From a checkpoint of a small transformer trained on Wikipedia.
Architecture: LayerNorm before each block, rotary positions, biases, untied embeddings, normalized queries and keys.
Training: a variant of Muon for these matrices, 786M tokens.
MLP neurons of a small language model. Each row is named by its layer, matrix (down: output weights) and neuron, and shows model dimensions 128-255. Each number is 500 + 25 x the weight over its row's rms, rounded and kept within 0 to 999. Numbers have three digits each.
A block is one neuron, or neurons of one layer that tend to fire together. After each block is what it responds to, as a language model described it from the Wikipedia text at the highest values.

L8.down449:559492459536525503480511514528504487487508538450548507462490514477478470535531495471484457520490534534462478499478534500493514495475422507478470484480536552475481484490496471530504490533472505532526483524505510460468514517518535484500494535460532545543513456547478530496513498528490505519478537534561468539499501533506490512508498483481512527500507444496480469504511516523481469490493
Responds to: Final subword piece that completes a word split into several tokens, e.g. meanwhi-le, Guatema-la, Pu-tin, enormo-us, orphan-ed.

L7.down10:494483478521471501483472498485464506486480539514473479536523497465499455494517530508509490517515500480494500509538507523519537508487516535537523551527513502441501483515498457518507477457519455487451509481535463489510497482506480487518459515476534463510461541497467535512500523534510464489451528560500522496481540508481521530481494516486466486518472520466505471499559507481532457521452
L7.down91:455485496511479524483493481483497524465503512499556532520522495501529498501491500505487570492504523503496516511484525498490504514454447526514515481480584494464462500509509506490450480472521516491468509509490491487511495482487517507512518479510480512501497535499458494468516462454501516500501509551514512475535496477541457459527474514474516508486504479494514451491537481577462497523513
L7.down187:494492503488437494461480536498490470482482514558478469505520466500494477465515500454521490477484539538507522471541502517488545502491504514507485511511510494519464521486497487547520435499480514475483467516507514463477498501523482490503486499480465492487509574515463533478479484502493500464518515517516494501476591531501477524506461461458455528477475501491507483494514495494450497524468
L7.down368:467517489492490492515465499521530515481510535558445462481500501492513413508505536521498473514506540476459540497475484540516556472495513513514526514577556542472474487473466501500482501450545481478482507499500523525510508512553479485519478495480540513481475485493469506508523521514486486488452519498517540507490566479501522536481525488480535497543491514516506534484561494527487475520460
L7.down500:537511490516525497492465527485516510497512523476486480523492492468509520542493524461493477502496504497507503516450485501492503494543492502489479473495531502478454479497462480499473467483550540498460538531501478475492519565507478495507517524551493510481474533502477499485502456499499509559438507516500561452496443491492481534499519504478516492492484543473533529544506522528515504524474
L7.down534:517524487481526511512491512475551497547490517514471493515491531531482499531520475462539509467462511500515507494496480484499525500527546557474515481453473477491504528506505483496497532527514504481527472477510499473519492473501546516485548467534502464499504527478457457547510507499507448533506489470480496507502603504497486486527519507509499518537516497534513499520461529500469538402473
L7.down580:504499541494453494501485492501491497526499518499478470489529479466525509465472491480447463499477487526491484526528511529519517486469494511562503504545530493444453469509490480489486485462545472504445523475524481489490457530526497432520506469468488512506489578520494507510466483514513472502479525491491554489518512466524519525484498475492516506500460549460509493493516508476506478530483
L7.down755:574519477487482506467516490497521492516504482514515493470470505491505533470506475477473521461480503495486484471444499539472461465488509494537474484504501488542546563511522484540538509498468531496491482475470533504508479492471520491482507480508466483454498486479493502534513488503518469518511515478563505537505573499465515508478457471522510447489507495513523511507493514483523503504511
Responds to: Final word pieces that complete a verb split into several tokens, often after "to" or "may", like overri-de, hand-le, acqui-ring, reflect-ing.

L5.down168:513467497498519472496451476511502496567510493518486501471493478481482492473469556511490529490547478492522536492519520508504465502449529520502505507513482523470511544491506457461485533487485516520481492475504477488517527499489508488523500513516490498488480521500508548483534472493500566465460537520531499523489539510505511468439496503496504501507480478451493473510497489481498500536538
L5.down203:471540509531498518520529521512467493501480483484516516501476524513505488530497513524504536499487473500521507464520510491499529528454517506505486468509513530480496482559479447482507516504474493522500470483552496461507526497503498469534542490513494494488464478494475484513497464508498451471481538550521524550491580492528511529494478510504483497520516509526522485495490468495522460458518
L5.down432:512517468476505503488513510509461499485509494518489505432493514475553472471448509497491480520504537510523524461499494485496507513461506514548508539481497503501478485497492496519532467501508527507464466511511528451467515524513480498524526515545486515528502480472473490482510503505535493489528487506523537530489656515507491555509481508461503492480498482521509507525487489507499489521512
L5.down448:482486508500480474504462516493525474496508499518516451510519508530517471524464507553469520519503490514512467444528530475498490503516499530499536508481517544536537500494510490464523512544493518523473495503518478509542459533487520504502546539519534526505500490488463484458514519479526513472484541504439494552530428469472492509523507512502487489489473460510484508477530501510531441501493
L5.down479:500513462507504527496544516500559493474575448516489522513496542515536528505477482516498532449529444517538469511487480526483523529471488498505485493556518491521491499503518472494504503504512493542474471486469513474520524524507524493526517494541496534516489499485499542480509515516522503502541556539527534509499540490516491508536430526473462512539533493470513499511524452499500457538561
L5.down521:494513511487499492470506486488533517518492445523506511478473547513516518525489527501446500477500492495512466536494529460531471496494454515511508475492462502497514447499515505513539498530504508547508507534485529518518490489532517487489537496488503474507488522507528505478499481539512519477533534497495476512497390495514496475500495527467496504504482464509516504443508500491486516467478
L5.down720:492520531514490506456502537503509516476510479515490492478457498482478527471486482502537501522460505452524518470505505532531504535505465498506472496507519510481464496504500513479540519510486526544489490461493493445501523500497470520532472495488500502491492457557502507492486500466469510479470534500490463518485521491527521518488427531490511498540478519465517488477478493525470503470549
L5.down724:508501489462492496564478458537499513494499554527550485448511522539504550516467523522500483497523467460528479515461488520497495485487522501529476495533501534522484474495523510483536537528533453476506483464465534466509468480490447529492472505483470502504489517495493492506542467458505516457513503494517503542506543535517473467487517499501515470482512454475499507516550505510530438548503
Responds to: Second or later pieces of place names and uppercase abbreviations, especially country, currency and league codes in tables: New York, United States, Iraq, AUD, LTU, CFL, IDR.

L5.down218:526483477544462526516460476445467499562479522487494517571501510467483497481544488541471499452484490524514471514547472512485552522460506485494498488541518478543484528496518488546518498459504516504471498473477476526524536497546536523530494486480538503467500518470486523501531490483486499475501506531504511498463491477465521473530525516490489474484531476465513489503439471471523497535531
L5.down396:516494510509510540482499471480502501465486491520452481512500536492524459467508520490485494462506496526474547506490506491509489503483503496533496498508528475516508450453482459462497480515524498496469522529500521476458460491548487475515461469469533520516478545523506489464488518521532526475448530533523555504456448497498523495477524514438516477481503494510467500462552481497488491557477
L5.down445:518519508499495489534504505507492503493520496503475465459540508502465546480498474540515492484505478498468498468526498517530443532466527553488528534500465494440483467537509452522473474453501551494511484493509497520483512505463456465443495553538514511507478577498482470506524514527493510481515523500516505499544478488458524468530473527506488479505556488475532503512515503475477468512506
L5.down571:519508541474523500496496468505525470536545473481453490460508486458523444502519494491482479502512516488504502468484506448502505481485472492524515481476515516490526521472506537496521444452504508482504514535530496462481501496573502510521500487437504522517487561498474485474506547515509506517483496480496472497478468498495491529509526494487496465480524521518526499515498465492509519462492
L5.down676:500550483495516497497461522516495531530571513477520461513505496445518447525494507499512498493533550476478482540484492488508493522461470500582541464513545511523518509460485520442495513460493492504527466477474497447495529489525512476516457463489526470499492548496476530507509450543517494493481533535514505480491533499498532479482549494469485474520448490453496461451510478515493493500493
L5.down691:507487514473473495489535472511509552511518507533506511524458522487512501448457563507460485507520475499528528532518452528482571497485504492530493522479476484520502491518501537510470497505523491524501494506459496517522484492499507482472462511501442504515488505521506493489477507479490488482500546511558527503447577522492517504508542524541493457522486512484486486437517514485486433520494
L5.down716:505492472531488484478470512519531487498514537492482489520519501517500507512446527488493433505501469507495516504450510477494506504496534501522506487535522458473495461489465495484488509484507464501523496503512479481521491475523509473511482499477524535523499611481461492509501483485532490495506509480489507545517683524520513516479494485506524477500499533508505461497540505503540487503503
L5.down737:510464459489483461513494519505494521498522497539492498493492527465457496518493525531490498497522518454503483530514520440542523534467483508522497503537480503477526501528453475472488498518554512487478529504523481541472480540503482529526515521471493520528474456510518502509497511515479471476494469496485526504466403484512496474448502489460503484460460532498537529487527504491457481512446
Responds to: Final token of a verb, often a suffix piece, after to, a modal, or a prefix, as in organ-ize, comp-rise, can allow, pursu-ing.

L8.down665:526507517527492467542469503502531526508488510532502479504517509487507453462539550545490506522501548467503528513507487505528544485452509528517505532552495505472497475485497464474508509456537491504462492504529472503563493519522473515521502473475493524485458548515502493470504521517520478520469476534549538523448535493493517520467483506473518456487458512489515482511525495480525475514488
Responds to: Final word pieces that complete a verb in running prose, most often after to or a subject, and just before its object: ign-ore, rega-in, withst-and, chas-ed.

L7.down82:531506534518515528459470500504459481504528469479511484465509483466481502481516492490466504501488517545507487527522459504511515540505521528534501497519499509470512479524510599508531555483510512521484519490469492464523507482526487493529500515503515500483452495480458506501488472481505530503478535494561507505541490508488531553511502497528477517522519475525531504506500449469512463540520
L7.down148:486492504505473503512465489523492526511541483480493543485488512534492486496522543506470479524527501509520481496453487467518515536525491495495548502480530505447518492510511518491461470543555502493473536486481503475526501508500472512516497553496479537520506527503453527475524511512525471512527519535545480517524555492518481518553439508509477525510515472495474524526480485471481501514488
L7.down162:470456533488524485503514515457488471506561499500498518507498527463535509509532513475556452478514503531532509478503513502548498504497487532487496487472515514511512546503485503504532469433505496512541519467523494470531497486481494527499534508503536527500539498488511525518490496479488520466502478479514506482498480443478495531478508486469482518481488498507529498513519449500444528485482
L7.down268:492566484501498487476514488489496446509519466520484506511525480516487477501502499498487517501500484533543460495508523505465477534545514504474517501476521461507522459487510527522500533491479495481469487517475520491503554467510485472483549500514485548513511443507482533531514505521520515539488517530542489447495515508439478501506514488481514498447462496494511510509513509571513523512522
L7.down350:490507525506474533525515522502516495521494478497527486512528488491520536519519521498497527471457473516509452491542491494506458495462488483495528461484503494501527529551522534471508470535488479524516511559513470508508495521471458466487544544491529503497542513509501484519484502514501527519459520497538508494502448488487534504485509492468529506468534518518512521456482464504494458500485
L7.down428:488490517510507486473514524529517478475524416460525497481525504532496520517498484466456521500523458493450480481520466484485478482494532493466488491506451530505505526487519514533466534484488466529485507501472505525482499540489522484475529497510440545490494448482520464521511501442493516508514524486523501494500517468508537486507497489530508491489522466503505490527471503454460520513496
L7.down453:478536475537494525537500479504511465481502446510525468526472518486495510492529485486481499514450488491527430525458542530515507520465484490529506501485514525492530497481509506550542508506483517552463462533509511502528500521518496479505478478509485512534504494508530528496536489482473478495535535556507468537464584512499476491529499525501490485478497476452473462504540492527489498488516
L7.down476:511493478495519507516489466501520511500514465554462456470529503511523448464489521499488505486522510528470435538475492518507505489527517484471445513501520508508514492496474548492505503535539479499528504482460507436487504525500505509513500446508487513493483506501495486547554487465490502510504512558503489513479496516519534502512538506516461544522490495461477488463487513535503510519488
Responds to: The last sub-word piece that completes a split word, especially country/place names (Banglade-sh, Uzbekis-tan, Ira-q), "States" after United, and decades like 1950-s.